Part of a small language model's weights: learned positions, a variant of Adam for these matrices.
MLP neurons of a small language model. Each row is named by its layer, matrix (up: input weights) and neuron, and shows model dimensions 32-159. Each number is 500 + 50 x the weight over its row's rms, rounded and kept within 0 to 999. Numbers have three digits each.
After each neuron's rows, "fires after" lists the tokens most often just before its 100 highest values on Wikipedia text that the model never trained on.

L6.up276:534501488590528509439604455452539492374574450455491506392484551466566406580449469474480478541494515483555426537485509407510483505427504489431465511528471572471566477461507443490539593453496571452494524529531425478543476474598470478397472519478396512510389485526553499524457502537445455471541507481540517555478393389565475510493430555541458480498523540476408555511529459510503559518490
fires after: "-", " un"

L2.up213:500541504542473475434449496515491498501532460461483527400503489495521504514443440571498510530462437529446488472476567504525484435526453518475588484434564583439527429491345517565477567547519536461483519458554445393467538613504460488463496572470425447453416476494460515530573480564494616577460466525524545521444432478415573496468450470457499501620462495514479480480555563512448551544524
fires after: " the", " The", " his", "The"

L9.up614:425459433509565517356498511502603503465548539454555532497508536548495513472572511500533488493492444533483442502472510455514519494429545446487489478517530523500474567504611553556512478579468565424523610515676452533418528467414561511431468568550558369479443557499523519535533489481488489529427565508429537590480478473479599595448500405536528497597525499422477472536509499467468509492465
fires after: " Har", " inter", " Inter", " ter", "is"

L6.up621:461485416571505442477523528509508510516596497536465434460479506468524496493528473413450501535574495484521427528368469437515552508531427509474474475441529522437552422496439464466546471580465541493537550559404505422544601513528508488475514466522501493499486531498386452479554435542443470472473543602412509566482415480530435484560519484428507606611511468530605489468548465467439589578490
fires after: " (", " \"", "'", "—", "M"

L5.up812:516466506571475504417384526495461476505516426469478459514511548530615390511437466588515499471517388512419464621507562507447446526535555416435498508527565529521519454469566486577536515508538599539523456488508529503401498415503460518457581461492525469471568465555476579550446546468418456521428547476476553426446481467532494484470475464466562450508520459503586433472469423509556496556514
fires after: " |", "|", "'", ";"

L5.up351:466466464593517560514508446511554505486525446514435481523485531550546551502455489566546522492572589531506500581478486498527524484606448492504574522486607505523499456493450506442543496463550473508732441571483516460491414462539494450378548411533482478312474505481481462455528499514469538494493524472584485531597545501516483597469495498455511485469503529549508521485519510630496577526455
fires after: " |", "=", " MF", "|", "  ", "-"

L5.up869:511520483599514609496483541436475466389456491571469456364466502561501420576442458469468464460545483502418462426435529514488520453569429570516514514455607600467521543449486442476516513533502543456491567581535470518542451535516407532483492413479399510495461470511357529528473570505452522504515409463412543538537454509542462580510532450522533505603473511500626485502520401482483558549443
fires after: " (", " \"", "-", "igi", ".", "se"

L6.up935:532498441494510550520473491413505422559505442520521498471498559533565528421454527492449358474575578511477490480475452543552407463586528501539569502485436494549483522451390435495531444472499566474537516561507501473509517494595491484437572565462535569477472532581490427466517381496431536515464569534386528466517565483488506532523514528575474494617414501507563453456509465529459560535417
fires after: " |", " (", "-", ":"

L5.up681:506485509483480534499619508514477484578470536541509513431539516462471528462500410444452430392560548526485449501505537459518466492542532490479569500500447542545503436497575457530483502566532547408538466340589472477472544525479436485532548598404520517443495572529470442525475504499395472495520445528442519426505538367435534556505572499478494510584468464567552480434599428503512641486434
fires after: " |", "|", ",", " Jul", ":"

L9.up269:407527517537519484474582465484493475430427501446610446618509568618475400431545472500432498518504382509473474502368556554496561504511469486473565611541497477515529461485487442599514591466459511464525503516510455486522550495467469504525525511528473607505566519492472428508460507503464495477525619480473490521425547520608521500440445467444458514509546502523484472419431438513452577505482
fires after: " |", ",", " and", " with"

L11.up360:430484555566439583520544458374561517472611468463566474546511454462498461475478532474442489469532466452580546459486520437460460479561488549484651421453447517576502512470471506485563554559478509440480510536412487483486562532583454483444489466519393420478416456486513542508426432594503536519500510490498520584557518515513441523522509551511588532573441363551588508481383536438528515512502
fires after: " the", "'", " a", " his", "s"

L6.up852:529489459521469532471438482410522482461556395462524418536403437453583540511577512598471533462462391501561577541422446510459439532537470451552547562498555528471558527471484463508439519522539508479485610487404461568467555556563527476466511439550413457544527517574507446500520530501417580543591432442481488497582650555487409527554508554462567541503486520467402462538514537475547514584461
fires after: " a", " the", " and", " The"

L4.up821:460421442485546426481512389567580491479425465510541480491515587475541530494467603474487435531509508506562504465541556461489515438525444462458586456444482566464496488465439498504551377515467546498509554502454464420559485440512473581431523584418566545470461519454501582456555517513479483544426455543458568494535561496499474535511565562573520479534487495529453380455554551488466528497510
fires after: "|", "  ", " |", "("

L5.up130:365522494481530548503460473553603506516540430489542522540482405447510423526490468508432547528433425492546447544424588532460487431586515524486576486419526560492556535469480491507442460562550518440489518443511358474469486401549471516503385567522491497467482424540474546469556478513494543519576488539411529538496561443504422627474536449429581473558439444547544479482498523464489484582385
fires after: " the", " a", " The", "The"

L3.up870:536474512467493504427451506479497465502484522512486492515451572520497449483551512504462556465468450573524490483457579452516437480459547418569561443484508511537514470481525437540519482534504474354506467495487534473477455492540441403303493475459576533484571508611515526411489511449535619373485501518446561450428570514524545483382520477435558524456519501516497454466473507451487552574502
fires after: ",", "|", ":", " UTC", " |", "%"

L4.up772:492610478575518525435420494518519498446510516490521516532435396468557464443485544606517473486469467455590488500413494479480564475536491476543531486487487469522527469487365512467534562427552540416563494474468490447573553466552468488453483590537436481412445398476503497491457501565500457498476431456460531505462552374492350463667511439484491522603481448462452443439407583451514435598533
fires after: "=", "\n\n", " the", "The", " The", "\n"

L6.up312:565502467527430523442500377438583509521493451486522454502420552454505507516439490473442394531472529508647542524445540506512488435461436509424532489519518560494547501461485440441468490465498473438518490541457540522598553529555513459509538536492437543520444547524421519520492498518475473478544560490470513473573604518514432544496492480451619516550482510528534430499519545491518638545394
fires after: "|", "-", " Gold", ":"

L2.up19:559567468412489552586421469477528495525541539504479493499556550529505519445425520468448527505635404478462507516444595511431577498572508491483610399466490513550538536395411514520495586522485567520474479553538453461597541440478456454515515559435439510506378545494435452523474462501460571539486520557450541583542526404509498410487476491471500482622441429594463464457543364443524539566519
fires after: " |", "|", "-"

L6.up557:519446465598457556430490536531567437444456495574496447462493472515518561622519511502510451490559516541594499512395506511568594465462482453491488472513560449519547437465464503517471463477534475492529503499470481503463591497517509345513450482475461442503483475467410504421499476573420449512543521428452549549453420415483454489487457519521504501551445464553478421560522445535586591494471
fires after: "-", "–", " (", " \"", "\n\n"

L3.up922:548515413436426576519462496571509362480494483540569413449531501378505582547441477466509533532552511509487496550454568511517504481525463506466598479559499460450530489439384466587531437491546605517512530466505524435528429462615541509478518563422483562527504549539480531484481472473466523525467480494478560491547639454505496487528565574502524441580384434530464334463516402533489483545415
fires after: " |", " 0", ";", " MF", " 1", "-"

L5.up578:492448421600472468550422488473532509484531486460568484544382459463558520593505520551515479583457487491553355451420583465479476456579411523527559545496594496514564555465466520501480463471534526499492473424560457495466418456485527488516498602521422464532398473541515474550556455562419498598539377441398500541508423446485527559530544406437506543619450541466464408506478492475518478518463
fires after: " the", "-", " The", "The"

L2.up641:525508503488589472463403435519460402472456466470576529495473476485401487575595534499556580604544508472546454497361557530450554569532480483469528468483533448439506549414424484534475591503526525457513509523451448457496409420464437492438508537513457407487360440503426463539508535631417492588490538550551538604539441447517510520496518465549535466499496521541525502434469419504520456494536
fires after: "="

L4.up527:546417490526478575481520495486537455458598493549564476401537533501530432523512502605493519484492474421448503437451552437480467484604434483520485501537539511497530522468603429490494453474453498488496523558525489455502567540536415435440576496478429507494528415511379529500455508484476468446461427505547536543503508525497449564475543443509572490543499494610441439503518513498520587546504
fires after: "\n", "|", "-", ","

L5.up21:556386499472473495453592529634539437562450482529480519474456514462576525619520447534502428439473534553450453522460486510517491542513458509475464554537457489425498483429482512549538511509561470544546533532398432495472516452555459502487594487522478444521525559428498500464498479579361533513549487470440553568424481454519499477528603456575496427576474488533437462505494411561500556537455
fires after: "-"

L3.up190:572556453459478534563482410472581425468521468459498486482517515519550476459560580551477573567443544483495529436468506505515501610559379546509469518498539504509572370423426407491465526476584553502499493519400463608591503563498494505529486523552478440481512379436506603369470428504412527443470423565489529566523570471401420555527564464444495460546448501554431459513479484492550606483367
fires after: "\n\n", "-", "=", "|"

L9.up838:477566444503511425455560492565543496452482541469656544518525495572537505580510466512510518568557457397532490529368557459478497558537468525459523531491472432446557461475563532500376527570453485555549593494481457470494468547526529492583511425501519490484564518400453474491487512646456482460579538461370494609491498467499523514506537480489457534490475471495424429429520531527476562550458
fires after: ",", " of", " that", " and"

L4.up496:510436490490363546522474453491570487476506496514583386458552485507488483531423496476497527525498493420519526472398569527461551476538500469473491452505634501504539581443467442485546468540440565520513468536502453451510509486506485465490508459549427473499436433565310473478497563600450460435534462470429507562550496544525502586463501571444539448521479499515607428491566516503448551586479
fires after: "|", " (", "-", "\n"

L4.up96:559548491610503498382520400470476491523425471479532425460353460489426459481528498511572520486379360490468458424421584387556442501471605473453515450392494525526531511465539482517619499550441497511522486496539586449531499482565491418433528452534473543478518513569473501511488500467450483390448460553359527427495496513557497501495454486381552532503497410473457499484524491473504608608564
fires after: ",", " However"

L5.up236:457598519513412568408470557522509492548499425461571413527577614458536374619464523545497454461554558510502455553415549520425477499486479518462498485516593595492505523452489486550586575485449533443511452451382487462446559439530428475437505487544482463525458587573461456527457482424506466591460511422469617537495499502551532519440519511489562515599511433546520419466481449458450485528557
fires after: " |", "|", ","

L2.up1009:473497410501560499468437529499526418494408473469503408444506554531594424512534548475418493506556477443520507512361561462525509540495465464490524336476456485530541458422480529500552471506449540470509451504497613468535484381560377573406516448442476496509392520454505530532432521494502520496499525518513551599494550459543487494504503518501469523491503411521443529429567545504528410607508
fires after: ",", " rather"

L3.up69:462467463552514440480417522528408398519411463585536417508480568510495473447505530500506537500572482522421496520407501516398499534564540480462516473381534466487478542463504471512580594461473525495519483465497514475489496537479478466506517535543553567492518467506424466463422437439480454559488615473429548535479493477487561479439494435484501549479494388478580495398437423548491460515562
fires after: " |", "|"

L6.up157:515489517484502543465514495591588418427638466546490345428461586534505510501478465545518515550437505447511529448447557513542523484427532529572608425498612505445523460489580388472494491535480527511487506638465450491456446543566489454465499428514459472449481427482502493470512547461466506514530434447448539456447493534536473579466541421402593495542467490560431455551515464451513550525568
fires after: "|", "\n", "-", " votes"

L3.up205:502509480439425528486563483534425417493503422489509499455517536493528424468468510407506497481515553461478474503397493455506516461516512482557529459561494485483510549449417437560504530468580494499523459541428526510519543437560499386425521487472432584491468465474491529489464553539459510436450507477385576534516495442546532526502586500439560470676506422531496411423521317502522576540459
fires after: " (", "\n\n", "/"

L3.up43:514448499542582564524520404487536493590519392508500401512482627478549527416476538497538473454460529552431482433504458502512529454606421394500551461504486541468541423479537437564566467492494493459553506454488453375527580532581539349434626443539521547398530472538465538412566501450490531423538528567490504567506563518458439513439530555533570497553472470563487462529477520514423632541456
fires after: "|", " |", ".", "-"

L6.up689:467491474482395507480463515496556446560534522461561418512333468498488479510481489431470515469499602503531542618454591505501379543510563500523490523578545510566558526434496465565567507493507469577531498514523518505489462440560459447505494589555470527571462536459430521537510511544377447486493444485516525533501433474564531564449502446553556486632506503499536459480427362485459559540447
fires after: " |", "-", " (", " 0", " 1", "/"

L2.up931:480402499595521540546423503524443402569604520487481487428485463401554441602446526547531483487577477501412451460496530585475533489522533525450473462534523547555511504452515509506567499503537582449492524501492459480470489481502415503468462505570513479514510545485496528441474512544467502537572398581527542563492475418459459566440472458523593533588503455584420524420498506484488504537517
fires after: "="

L4.up232:511559477544519514519510498527512470384465489504511538527550557587532358439488508415561489564502506449454485491396535503467613463487459468581464492538520512527512523457434436525519499438544467542529505557396517428514492493499488446497527447481387525443386496448486458496555476634499469403458439550389497525494480425490485546463549513381466558563472471494508427539515523512559612654457
fires after: " (", "\n\n", "\n", "="

L9.up622:481578474429470449496471454482573516476413491554487478579452505526504490472444460489479568497414461580516598536441608602520517622572498471552474443480531462413562435447406503545464520429480477458490582430539529446496458481550523457447538612466550448525452473500535524555496614491493524580385487497519533588418512449468504445517580485465560421511499460584521518561462443495461488520454
fires after: "-", "  "

L4.up532:488482475499590511476466417520472535494511460452541540522378516432463510517519513517454382478486415536533449500470520420456509459528452417499584451449525491571520426456549490500519469419517489364517514546530460398549440554512446453336554580509547505487472514542491494471565524611425542561518548476421541548590664439489557537424537617506525586570508468496430411488484589500543471530571
fires after: "|", " |", "  ", " medal"

L11.up372:511514539479597516392512502489516522423514497536546465404446533545457405566539587414526542467431574551545461485434475450507626413487479526377553543516503538410478471472578496487477497533492485416456505515505450488461529498493529544517498517522485486560481594501512555574480492489415459554532506473465512521590391418498499533489463511515534547524425536448456434460558515506486519543470
fires after: "-", " inter", " Inter", " un", " as", " ab"

L2.up243:499467470502433496543453475510446444441471554450610371576440598602526427512617489446456458577540375506437497479456543433460537544556430530412485499445541473542556510458510385471590567542477439449494421507412466475514515512507495500482456547581441490498471510530536519566495513529471455439601535535465545444486514453527561469449547513406469588504480449439568511522373463472385517537445
fires after: ",", " and", ".", "boy", "'"

L6.up36:430572453503495530524495422507567483483566519419472488514515456436571437559510529428525466482473462420515417448475468525553538445486600453541577529510529454489541463459383513522536525393470496477530412540589494498493527471605527469471436513428549540454484493443497514456397438448505513506435473500461541576495529511568467461535556589552460417481473460538474486450548506517583506592515
fires after: " is", ")", " =", " was", "Species"

L2.up1005:549480461544509553548403480490497442566510496415495475461466521341537407529520482466475456539510441467538439505446514506467498496538493503490499468532493517535535534419498487507520507530620531438475584488477533453539524465524456529451399567559516408529428462483445509458509438539488551537510399519510548556622513351454505503501545554544603493611411457557455483512496459464492411512488
fires after: "=", "-"

L4.up640:552518469510520518435417429530466438446509455552583490414514518422508555581469621557511478512515469452484539494466545454476483488472448498513579419465528521533520481427511460493525482437463514458520473408539473484570480520497425478340500542498514588535391567497505486447522510423419564403524427576397518520498525427479541527440469515464514429525507510536475444393583541487508612562558
fires after: " |", "|"

L6.up783:539393488514544504447468436531496499534503472558584500473420558460513546500516551451528494524538513574446549457527509419457461500516413561500573493499543616512502426474490509541411554463404553442566519447481444481529504564470480490476536507464487516484436486452452529471420518478382577540448571539471576483630504414556442453509472445488568481532481454446412463385545498554443512500545
fires after: " |", "s", "|"

L6.up723:538503496534352480509470506427390459470572446520517543508529577438530346515636487516452464461466472475557464463360549477487522465553522478567616425472519561569558399503419523528560546438568533446530540524467417470373494515626443476469382418511445449499461442518513477514482496531466571516555539449479513528526520516511510575542487554520483457494465502549435448491571501507472482529509
fires after: " the", " a", " The", "igi"

L5.up947:554566502499429558432424559498454436437595487559521506566527490500532399494496570484379501544527559528576372507349559476501516545494498503497527478479534527468529552436487531480480585425497516443541569466497471522558461427486424551539471437492475485493409484508507479452497467518431563471538379521402523518460564423502520489586524469502516557549465447539550528500529562514518518499474
fires after: " the", "=", " a", " The", "The"

L3.up355:534504489577473449497475457544489473501493530442502383571417587487567503529543513607447486492324506545453469478455498531523442457544460407499558519456519530497560403500556477456547459461496511385522456495449517461575427540532492470429505480491548481460504480591479554417498440422553518421391540489561552597464538515445493462460558539413640547557548493497500470494415595501449540530559
fires after: ".", "|", "s", " medal", ","

L9.up833:451498512499427522436507526513597442540541441474446495546450465547571433456545416586433467466468440500577443482427606422487570478575524477446585493508496500477649416514509526527579505548547471414491548455582528452537472575540491517525458469523406458496466432487494456529526579554466538479522464444431510482512495497420499562623520408502531572645468500564490520469458525479498558582443
fires after: " the", " The", "A", "The", " a"

L11.up764:471505594437529490522493532452554469533473499556504447519447420435579506523452577545469451458528528497549545560447559501479503562489534539417492481504443517549487441400485508447438555485445484477541559464486445468497517440437519470422612541407457518538527545576537536543520554521475575516505544489560541532429486467507481549456470457547513472565533449517580500476463478508474544417392
fires after: "-"

L4.up926:533424459532467479484442473530583497520415436473563532524423528467456517498571524594383510553380418502522551447492580503537490473663482480475548541468563472516535527480484468537556455470582562389508545459544447441533396533541401448458501498486511457483433532552531502581539420527470632540453494514454556467479570494467503506465598586490538508508484513533435430448448505489415414534505
fires after: "  ", "|"

L6.up149:452526525558458543499518554489678498409579479486483429524448500511572443523482538548410522510396468505552550579474508528537464564469506515433524464512577506489535549473521394480607463463458530504542504511453431464538391426604493549437531420593478501482489457483541585483527532410527579439559427446592573580518526466585406615462538480490518479523467490498558478529493565511461522600438
fires after: "\n", "|", "g"

L11.up874:527435486521432470429490544476604485493529419539513533478507428455598540531458466500466438544522583553567499476500563510553502406454451566517596449421587520430576495415432488526513538504564501453580481546381489493492516455482428552434451506509407531578543444545488460538496452477443527475486510493525570551597481459527395512469482512532521451483420416537546506445472551438426506501478
fires after: "-", "\n"

L4.up893:560538510589390536457470525456415530494428498490601456489525484481445449501395494467486522551455402392520460477487526441537519517471565464577566435479526493478499534474606479520478533521489554459506520475498449447439418445484471480411534400523461506500573521428506549501496521437452535486468524517399545568416512497524508520425538540430376594441496426511518431463527515514555534565496
fires after: ","

L5.up597:533586465464485521525466470482527483469534442612439537532535485460564386577547466444442469411489521454605368455544440556598427474557499519480487535524566458416570511473444440592471573410541457395505546457526472558470495398526518529548503528460500563493486467405515527504423553471457500571445437554502495505509526483408552450486521491513491519437467421614496477455481462513563524591490
fires after: " is", " an", " a", " was", ","

L4.up432:469451508518460539518543483489606413442503458528523470448576489453460510517427524522447513566407502518562530473465663465592458506477575561520562490433641466501512616453492464546532484529444533452495506442481527529461350616558439515529485529549499470519476476487519590540514564495471501451516404508434563484560544507473503552468476507453584452445404514461514390472535481492432553528431
fires after: "|", "al", " Total", "-", " Democratic"

L5.up627:483446459564472539532463517481498431523484575525576481502436459548620517546499454569440518506631514476488504479445509485508460488529513519531501440457443504420529497467420515458496495473555513478522480464433481470463545526504471466440532501455448555517494566540485537504492449511473548600554501482365567526479537340529560536579452410526552518636484417537569534457496505525390494535476
fires after: " |", " ("

L6.up828:457412532547424497539491500534514458447592529573544370494497552558532391570499472514443489536471509488514520524492541557532660459509445527443522485531551490504511493466534416474534567520480389523534534494481455571543540513443545379490465457538489420497517458502372515451535533525406487534564441508420556474564413519534476538477516466505580465585483549626577402465492417523431616530514
fires after: "-"

L5.up508:488585496571438609469418539402492468355467478468563453513494437516531456528521496513559546491460533514566526546440520567547433549455499465568504388504572481498517525498493497488596486444577523470576461541480467438577511535451436423401494444494435613437481460549501528496409583448508617418463433429501530562526548513459491491463598470425515505548531515515506536504538578566479550555507
fires after: "|", "\n", "-", "19"

L6.up270:584475453550391606450572480466621437421486493494524478439402534505554427579562506498483394443553517532525529504439484498600457456551509557438529423541516519456535493458453431505509473436465480482502503617391564486464539463541402426429534507470426497515448462496420484574486532485484535463496540476540578466540541474571490610487492540495540395534472502540466363488440483471450574522464
fires after: "-"

L2.up712:587544468472549530426466432543516445494444480462528489511485514544432364510422560477476548531480403401519506451438480481505496609432545513554515380458551538487510514475537417486443518450465500501548494598501576468522451452587469470431550456419483485468463460510473524527466531455484582439484520500453591528459487509515544450466506530403493559506496461507524519439512490509472535620483
fires after: ","

L5.up976:503508506499629466427462441584512483514468554605481506432439544413455461494517434546499433565450521525481431411546529449527514439583515514523619453535475553491523510454455430503424500414484449450524527410548480414520556432502446478418487543472511461434492506465464478469528509466504585501441537479425536529560496447462544420474487451529641491476484452526421450468493581471494473511569
fires after: "|", "  ", "-"

L4.up739:533480455543508564524469428480632451391542488442536352492559497441510493494487424534455457507443562483542648489494629486581483482450553465483529466512491504544534437466504472521521448547517475498498483617482487536409428487459501442416464500512426454458457478492484497492552613521488571473525420524586536511513543531475483471514424567406582429584448501499480383536460527426398566544477
fires after: "|", "-"

L6.up873:502506496538457534484465499427562459522482445499503472454517456405490405508538443590515481420537538465485412557491502466535448521482533464486532422560534536496500568454474417503480564453431496560535549517491468452425595396522528446437584516493489443483480452505484515481500491516521531477534460510516499527527565376474418476481475389510499520469464468485545469444495528497531517542466
fires after: "-", ",", "born", " January", " 1"

L6.up904:513539487478468496418594547442548455594511462468485435471555467428567421560540449462580500435537543503467511527529458590476434490515563488527498451492548415508491541529386443578475593528496460380525431453485581489501529466552392512457444465480511503473451524523507482445378517539530505408465470557602505482480483553523477452489569476484532466467459525608557549444587567516584426564433
fires after: " was", " is", " the", " a", " were", " are"

L6.up419:465556497498507516473483461520480432491396472500525430504499539555455370551538504532472513489446466536485561487419608481495463529492571527487484476429546460471573502464513398599507547393442524418527515463496527510484438394559456527498551610478471568463511486465507594510518500455493614507496462532473563487438533528493521422435566431458523518478469461470430537498461566518448495537537
fires after: ",", "′"

L5.up839:490521528469568565474521465411505452534497504549549498421551583560549453465481460474452463501509533480459513513481602481511515495493481524532585521542570566507510549464447424539480486431460444466487502544446369522437457538456572448484565451522429508467472488561520541485530418498486524420534487507485543513475446478416459491493455529509547472590442517552458483446557527507543561571548
fires after: " |", " (", "ali", "De"

L5.up653:468485452530432573506580561452556534490479535527502463529536504528558482522533530477448489483486485413560468521449451589518568517449370543489518398552464513510525453452401493614442531470485461456484481545455453463477465435569434547441450436449382521526485516439504545504390493513494498549568504582585572522467529556520428466488496568492460494440479438508518541481562479478570544592432
fires after: " to", " is", " was", " would"

L3.up590:522508490503417641501501504450512433461489493432515554487557525539524425519523516464475513432605486533513454522445524411552480457508516523536478453540543465560533578480405368501481507437535549479537467508475463514537493493561435409513579474517416600503513480436543523520550465517469509406533450483367563512474508374542477505499476537451545544561502435511513451523501427562517598565441
fires after: " (", " M", " www", "\n\n", " 0"

L2.up716:568422469549487436478485476497488423525454424512554443514428517486476463526554536479514534503584406514459415515442552557473493507534444444447468514435553476471491536424453494479556596476418518475508475533480552490478477416545460475558513579522500478511519432608449480510429446515466453632533541472561561444513514425535555489479452503585535542473496442552551520413508400489527416525512
fires after: " |", " –", "-", " -", "|", " —"

L5.up754:482543478566379419429528515549406484533457515470651465509523469560568443441521503530448487498468459467400457451419622464500531549484435403493575509507463452521536602456589474546490547483436521460547525512511493574446507524542471489408493432499508503517431458578545523491391473469485497355528554492475509514517538516461419483485494475502518537536514423488430471426480496502459555545482
fires after: " and", ",", " but"

L5.up907:570532485474474539460467419471488459527534486556493492495510491489464440545575602488416586528562538398582502472447553462449562520520517513436442475488553486515511524439416457501550475493601532540499561552473403605466487409534469460514481572587517468469423485539453522498528459569470447465518409540384529494444507429502396567517554406577594378520496475521507437468470448468550597532497
fires after: "=", " ("

L2.up280:553488477542495446455506459445608428500441397532514413587543459564487411444440558551504544532490370546463518410528519432515542563499493518541498507492592630433556489469515429538506503510469477480512536533479443534504478491604523501382529475444462496477489411609447610491468527405486485382497534504416525468461537456536482462368515524403505528497515464494450397453529370504539551638490
fires after: ",", " and"

L3.up969:445532420570510426425549503429452510498574454465530462452518628474545432569448452401469509449552509478483457521446458486549614541525496518478517457491436485571569468482486499518485517529572477509534517488514483486525480504550510450436448455409402512429415480442463527510443478630484505505576497571414529519505454418536402436514478536457504480635506490494460475479558447500501526635505
fires after: " (", "—", "wh"

L4.up929:554460470471496526545546470505574481501584455486565475457504533463463514494479573529452462529469466501543539532517604489477490492567443515490606499499563548485519575431593479530480519437518458500479475582467428563464408645548552490478566397467409510499581544489437514596565521473460556520550505511455550492521566487414487495488594620480635539490464484517462443530455484493455545539491
fires after: "|", " |", " Democratic"

L5.up526:556527474499589490452481480510547511472533482510537439520484529485485495530423572557523460522556490511535485436514552454448499400496475519533614481504579516414548545450471439463601528511430458509449554490512479431427458539636467467494534525420449465516438545472519587458525545539383544470504453501441509529513506513531537613447566560494504514417415421535411458427543465441473476561461
fires after: " |", "-", "=", "|"

L2.up268:493468477506492504489462482443602520517453498544497510500387576463464497557584603523461431478493439546466527460368587506484509458557488440499550515513549539649541502424366512495460548444454453533515540531502540525476487454514445429484481475429502457515368470512401487579552500571470590548572522535493548494502462449586482485437517491525523557484463444557444493465453402519512544531454
fires after: "-"

L4.up845:520581476507505468473540457509529451439393417440444487570473542505561389530456411472499513409646485570480479507530590539514449540512516371541530508467529494504531467516502419522551514471568485430542499545481424481452418420537453485397595446480438559452520453557497563448399458455485520487549473519612551419485552580480502453461517583494508561427454427496485505479462607542480480529471
fires after: " as", ",", " was", " is"

L6.up373:443474475536494444542494516467584424570457414568519470510493433591535530444400498498463515451585554563549467558448470476507495467602469397541559471505611588465490530534460398518501447394515467524699445487509477422522423527554495469408493456529531453369506455503494552508529502534487524498479529542488529469541563498538558462469579507488466517460527478528505566487561454623487497482477
fires after: " |", "  ", " 0"

L6.up739:552427407548491476485504544528544491457590415564542519505370379434502444486487538490529594512494449464576557653388559464456486584540486451583507436500470488495481471383470577456560563495414479482555557413480459444408485491629481513466485402435486519501477495462454478390499477488478605472578496561519540593506531520583580488418538477504514514504503510488466469541548506493487469544465
fires after: " under", " at", " on", " near", ",", " located"